MLP neurons of a small language model. Each row is named by its layer, matrix (gate and up: input weights) and neuron, and shows model dimensions 0-159. Each number is 500 + 50 x the weight over its row's rms, rounded and kept within 0 to 999. Numbers have three digits each. A neuron's up and down rows have the sign that makes its largest values positive.
Before each neuron's rows, "fires in" lists the words (lower case) most often at its 100 highest values on Wikipedia text that the model never trained on. A number after a token or word is its count.

fires in: "the" 62, "of" 10, "s" 6
L12.gate301:507508458545511557487530442433543505548498444492521573411479502537530559479454521599482525493512464500582539561405599557490500572426479463465456418510586527438510494486472571570557491571515406553407598609499505432524500529550501468552404471446563499441452480482553456476450530483481528425461476443399532476573441497506584485554492521467486519493558444496517438457443601521508506558588437508488447516531470471497506514463427455585519526532495425498444461439376519375471445468509572
L12.up301:556466413597566499588483559461542483484520577500468552452511518540487473438429589578472554391534512591555478478516445465531561480484418512498508501548584530509477522469501531493604457417450474564476555531538506597511433495520503499446500490575518528551512526442459581430441438471508516462487649372538466497509505513537471493542504409474415446495425517615477508490462479472454559541525516483438452459547547490399536505528554582434512553519573564550506430434422460543547488547472527

fires in: "that" 66, "to" 16, "which" 11, "is" 4
L10.gate322:476477575465546487561476480455524536496492519441491576607527468535537556425420475569553578482481493425516508462509415552475553603542523492536524474536529409501445500413474580450580432433505515478449493580542469469472495442499557455501403426434406518477495417501476470497484456460496459409484488500522500546411483594580504576582482519511573547414526433472537516526527483494479495601570492394517497496482408450484479515530559578537468535610506475543524533521426490543605600489554555
L10.up322:497486525448429498439425576465489542527439456504500468403514458400557545501530528548453559570519511497534461496463458551491499508515521468530513508486518464485425497444575534474519503491535444545456493490481507535448523430575469458549443554502494498494510349514390540504524534503555504603406501584483548487542478475499493658519482542556566486541459426375467457509379527422501556592518453500447560493433413405549466559503471549584568533500563429527498591413469480546552470560487508

fires in: "film" 21, "track" 9, "song" 9, "book" 9, "single" 6
L10.gate99:409587475509507572545452457530444451492502475490561427566444451424504535561582508428536458408453482491509464431481564506420555575475510482516505511468501508504450513451532467492436463517548420552460589504493436467552562493563602480471458508455433527474542381485572550601499513523501424544465503406473522478443536478529534452512469451462550489494547484557590525565544435506599483642488518470484414573548474470524448483613503534533406517511483566442532541451440495570477508552612502
L10.up99:484544451454431500469519494485461521477474682568499468556557531613561581571425472475560549405461489481483507515503474504582527462489493456548590618403550590514532501491520443532528438500557545523492476530498442483507475472535476589453504487520463556533452467521473616517499540554453486423537489511487532445428535615489477525563555559558575568436480558469485520494538493498506447512470430493506449445582464452490470505507546569484520396472571550392480494560472466590616511463521458

fires in: "in" 29, "not" 14, "was" 13, "such" 12, "to" 8, "is" 5
L12.gate193:551477476546565445497549456478497478510468494476482548511595501526561604464457411492498426467449399467430621440548557561479467553488513553541544447508546416540539517594497482484481473473428512501494529499554503480504504473458520572544448523553449485547543500494441490576508510477424525487426401498504482478416438463530368519467491642475504496464605503459498563423504631510539530494534433500448565514504461465488549456527571577532548586585365562494542442505482434496549567507517507
L12.up193:510478496541483475503499459331542500432566528510502521546446497431512440481521492518512511510438498524482487416493563429481518517477515533507374563481473402482509419543554537490547510568463471610417503538462556499554482490501514491486512551547451497560473438509522577431513408475574498563556468532451517354491557569543517432446465480505496615431527513486525435445455512461520502558482498528339487515410399460427611500505474457519578498478463474540490550468480470377530540479435488

fires in: "you" 32, "me" 9, "god" 6, "situation" 6, "us" 4, "godmother" 4
L2.gate336:564535493528473454467454513494451499424441465578536602531521538523446480535538597543551549520529571439489518490592471481497514526492522503465449457494558511520524531495522457577633494507552490576567493432579530360440570547533490463440466528531534490425566488504486514549501561482432517467428500443413526460556520567456425433511548485514535501575439461491464539531471522444515504524398580637481485480476484610455463578543497486543602513490550468450407564488465475495502437527591620
L2.up336:584610542521458467530489485466534509434407480480560468541538502520455514522502584527539467485553532538492571500528523551353490477504496542514507464513472508552511506492563490510590443440463523545547410439486549419370573481560406471459534453584547592465455466534457460550515550487474428497442542510383544533572542509473444496499534481486472516515433503492430518534530545388571537433513579561523504475499460637493483563480515478560571438491496531453443584573456407505442445561498574

fires in: "to" 17, "from" 12, "of" 10, "following" 8, "by" 6, "after" 6
L8.gate396:473441487554525469498487416477430503391508475521588564579440543418570519538551479469534450481412505536560480456464493456474506481392548524498368513539542491491516562505607499516530586472583578568422537462474440431496530426526589521488507461457581506435489509474536481549550475461435411444511440500542492650466503439471530532517519518463536486548504542533468551536539548497484470504562380491549410436515565471555576533493481537468459577553507401458413510494427455535531470490567495
L8.up396:409506620411563498503561499456458543522560467501562604536514552431549436428465490476457499520449529456543399544474540365443458572477493468557584524463598484590448479509495482503438527469575419502530458460464498584527575549510479523551607521482393516491442630549509567494584518487581544528483443478519534437465447512510554540530543511487434501448561476509427441456476494509494475635461443523491423448460591465461478571524529459500470517504480442482526472504487439480432481504505480

fires in: "on" 26, "of" 21, "to" 17, "from" 14, "in" 7, "for" 6
L5.gate377:580402519468462434498574534475496529436473384456451592501466530495442471476588445612464530455465431503495402511558544495587531481466612500467495415439548573481477454599559534492543540442514519591539494496494524559486493488473613512477604529502504577457408455512531561556490508412468482459539432544494501539490495415477552467514540500548520592459524528592452611576489537467489438544454424471436450506417488560494512519533573522545534577474505455455517552498473492445540442486514558
L5.up377:460486450410538565471453539409525595424505404464502570533479532417518484503573457459459553481439487473564502566413510427495531485390541540490532431521561556436517449543489533513568576487518579558448450510473509521515476462445512472495423503461419532432490427556464439511606440528584509542488486422498481521526575435556499548593492528465512587388562434521516462554437516439517479526493500489565428523477494451514578489540519528520489521535609398486530619518461530430521474553555564

fires in: "by" 79, "with" 9, "of" 4, "to" 4
L11.gate92:542479510505570557465396442523409572504424527430595463483378564485507631467510459568456566578491544474497520481462562418540489559464545433470425451526446490558503459533570497496536621453560413534542517505464487573477528491515492470494466558419581409518576480546559519511561515530528486478488531568500449533527488486460415415448589555440517473523437557513466456617459487494490466547565462511554510481466505490554460473536470499486555507507456425498448579502516601445544587526568535
L11.up92:503507472530522407513521496435515481494512501608597551482566533512560443523507472440480512537460504540569565636528611592465531484535480491495466530372468444576380461552489490496522487502452519532536477428440499479551476522464426547440609461579523463527533451578539548580503401489526518525508461550438471498451485533452484506538498526512493515389512534482497460501454414524590520446389437480533564470518420515533572434470461597497496539502485421490437554484489501476549464366441439

fires in: "his" 28, "their" 21, "the" 15, "both" 8, "her" 7, "s" 5
L13.gate78:420585439548574469550448515496478559565464410510433561475563459522516400396482544658550508537575466501493457534568571515545537544465465431477468401503542396446438460534527452479489460431454506481521529511365450481523491479533524562550477539489565561548468501490516520501429540547568478411498497511543492467491443530572533457470431503427492540514476486510482482447434536429498543487548435395586460531503484401562529493500428550466484487467539559617445475483522500442487607474465498
L13.up78:513501464570461588563465461497490424448533512509460582501531518518538545496443531530567610432433536515487422508411521461459529505509457410542465412483542458509413577541426410568515547432571417551479568546527521594457438422506519549409485547480433532475508439440527561464531494458475558519429508475477588578479512526524541441508565550472500508503492593504474502459467514499554531510536438475445432420572530567518455511500411420478479557570517505485469391529498474444521379448600470

fires in: "of" 26, "for" 15, "despite" 8, "to" 8, "this" 4, "without" 4
L8.gate7:506499496423487502463610521418461544422551476466522647493476521463424508405545485527515508466468512461548517449510492444489491471305477468518463534559532506569503615596507557481502525435482510543574514477520510590534577514484514472471453503487575538477501485504455515528391477497455492541479475573552511532416458474500447510406473463455402521580504570482539556509591504489457530529543426426435393526409516483539485441473545452481550539449434427469492428530464520584565520547522553
L8.up7:480500530497525538376568486394426551413586478434542507462509484561474521545540535545444544505514462575524511485405413398541514566466546432459560541558543455539474512541428549490469517539556465563593463486518493520458606450506457441500411493522530546460501505551482492511501492531554406500466410499439490499480515519441472442417510479477469510437456518509501444463562502488485526526486528435447477600479590472654514395486619498524443487499483524499425527561505517539628461593480537

fires in: "on" 48, "in" 41, "at" 5, "s" 4
L9.gate265:544494556610479498419535490540445523487502443505523490419462475513548448535504539492552457447469487494429485462512542511605456510510534369496490498413462584509424483472489479630463514529541496494445529465498500443407492414531513505479393473481534446490546496549636639538531452473487427468538510398482440443528457536514579388546507418505507458410552535510465452395553499469538402523456485454478564488485472493511491515521491529588502427551513497518597535579416539497587463533483494
L9.up265:464508507466523565459499470481472496468456471661498468457527476464596571479464507535471434467461555572550471460511442532434552504534518472480569585466504429529528559467503414503474425500453486504459532463416556479573413397509462554539485491488532609393575535448505557495519471509521463595544483510495492411471436486505442579400530457569465573392481470410529514590535551456457425495366546487471446461422508524512512478465466544552578454481457420473474558451556467526448504524495547

fires in: "that" 48, "as" 29, "also" 6, "which" 5, "then" 4
L9.gate446:376588596483566486533528432520551451476431524471594463463445525477520530540523478544581526480528577535549490524591536537482496478538555504431516497532437473491400465486583510533466522508501473510390456644510604478470357478466552548594463535453514449468453522486487523512517543550487483493466493467449496494411383453583469545538535555494549566544515473540488593522544515466603531475521549491473518416512494492445455570499588480441563578545499470554542514422433471526536506432569512
L9.up446:479467507563549482468487512564479589536502392506493545502539486393551408499510450489455551527536484512456442465510471463498594557536459527486530442590574498475398492453519460576473448538487459540415552460490506578418579468554428497511498535598485543473441540406386481521563581462511528612519486532466535543491430452409527521470554529472515536517448471527557446510533486389483407458526535438548392502540519488496451449410558419530555512497474451527557526491458432527477556445406422

fires in: "he" 95
L3.gate70:527593503472452523533403496539557463447521508427624532462542462526434550496554503508568522414486567473442512639452525519500457536504545442511533521456547462519558499494414424528560559566422572467539410470488470550527541473512427460497401565503535543471460416474423460508462476496540549437461450544457456439521589464470504546568511506517563375570547554530583544428522496527494411547463547538549554480394535568496493536470546517557489442473509530471553539464472570524494513534615438
L3.up70:506506505439433539473514549519463527530429497519499499404523529515469427526468508569494512489485553450466558507500580479475496551460581416521582533516557429554519548458450499571470497498509451506463533540478538584491494464521514486573514587476466385415497533481430485489495473612483503440525380486536475486470590447532527449504481514519514526532490451542493614374443477478464460604518464544532504385515475466538436506522552547483457405382509592530566460539394626516439370498516538

fires in: "he" 74, "we" 9, "god" 6, "godmother" 4
L2.gate39:468498507413463427561520456475503480488452551520510515532547497526536461522451449446464596435553503544443574501490540454480388421511526487486475535580478441538444536448530434404539451468526519517547429530591526453484550457527536513451483534423526476391570490587491512460464515484507468467421492563525494558612474399507519415498533493528566623573447523511415572469485491480551603477528499570506482410475464522615434628448511498584596432542518498479494494516436508501494463502423554
L2.up39:565478592428453472537484451533534445477499576561496545542500504555548509530456524497498599493561555476473456496481518434566485474559506460515444597528519458531421493415546476500484467475588507564480499571596541481465538446596496505424561572479564462437607533456487533443502471565524442483417561447500525527519540456562455432463501511559593667564427523452484599491380528489574507515469556522535512435480509489550521582505591480603516482613525517505482447533431497507491464542488504

fires in: "s" 52, "his" 11, "their" 9, "the" 8, "on" 5
L11.gate225:488501506520474604491496507484597543518552426506457444394423530502510570443518389597559537465463510491509477454512576482508472499471538523490536528476430512549570447473451427540554471579581471504505582532444456483494506451614489533458499602499541524480464561533552555429492478489430427402460541422479552424456499521495496512525426511520394504430593514486625535550479456535517529512474493466481492565500512533556510533517364603402406554478484467532503510525574591578484539494523522
L11.up225:449448474487475507491449414490576506485517433512531427531535404520529516430470483512511534489499509507524580551453525465561522572477423475522552574485484428636517557429507504530475547540535547493514544457505492612542465531539421493455491427461483501525459413357554555536502478539541618462444538517524567506407366500466503504447514473468595559498510595495440440521465573551467551462476483407479495447570522521455454556505544542577562456536365480552495540458532447521481526504562410

fires in: "in" 23, "to" 21, "of" 10, "w" 7
L9.gate335:432431501504508442430498458659528559381533478475526437528501493462544557534527614510515491503470519473566457566455514591504505485470556496501439554574451448524474562541568538492500525476521569489523469548524576486526548523475446402505554545546434472533501507464537594470485529516505437557519479562556415533519513502589455493539499484513440451519446487583487522467544448485545516537486391498498448594414549455445612521543585509627552538428520381464553481458545444462550493592538472
L9.up335:512576489486522488435525473487432573495534458526511447549500558534478442492489585486504565573497593394576430578480499379480444498476582452476479576506528449541478524438569444473515506528583478516532450591439398537604564485497466515496592471598453468506496480576482530425445486442503459611525450531540439448442544544573521429453536453455381531497483484433506489475575553549587467477518480413416405579526424497458524465497505439567450493512473521492481499513497488488516486600496471

fires in: "for" 28, "in" 27, "on" 20, "of" 14, "to" 6
L9.gate12:509497448505506545468506438462552549536532480519502521572534395482553538467504546498591508513473520500612486599463516568441514561404506442464416526472469444489542553613473498529607361524632428490454475552477575483464548486430574571454531466539509504485480442464585494587405454501449504498477521527521441515551520533554523475490398480493484496538499419547502486525521524502521529573495389527603481476476573473519496529531577551498481531534573542587544454497433544405429454528572557
L9.up12:461580526534552427541438570483493482497535500528527496428515475536544540529405489447498477388499525457530529548571545546594501463441498520468505395511473482537528566522501516451524527450406466516517490602454560531508489345554521509377591512471509518541482533484552503472423456492517540644529487531498449535443394491440546458503523555510473535409423471531514485499541477443550496512545475492570434488407587447484512447435533600537528564425456430582539568508458507479472571403476525

fires in: "it" 54, "film" 7, "which" 7, "that" 5, "album" 5
L8.gate259:542540506466522552532476495501411417532403548560409531498480455405515521488492527497532487433497556375510472498593477498429486547462525574450505492529479466426559453338459567483422481460482489507439511419575455501460480370467524489547451538515586460429549473527444544511538497558535498497454490511510491422454545454460508495501647533436484511470494437470532498500458526444518561513549416461586471560631539546480449530553541509565521504576481495441468447511436589581436509528460478
L8.up259:477441463401463470498510557493534431441460537503479478511521402527554503499516563507505475550514649472511452492465463498535544405488578479430547621469507484476437639426450479355425441520469470571478519591502556529460458495503452566485502538438517501468527438548468539461522503578552476481454508503499496465481549587562445506534515466444503556453459527562477438539531491391486553624523476459459520447442610455497419525436485467528562508508481452465603561470419535551521474547492549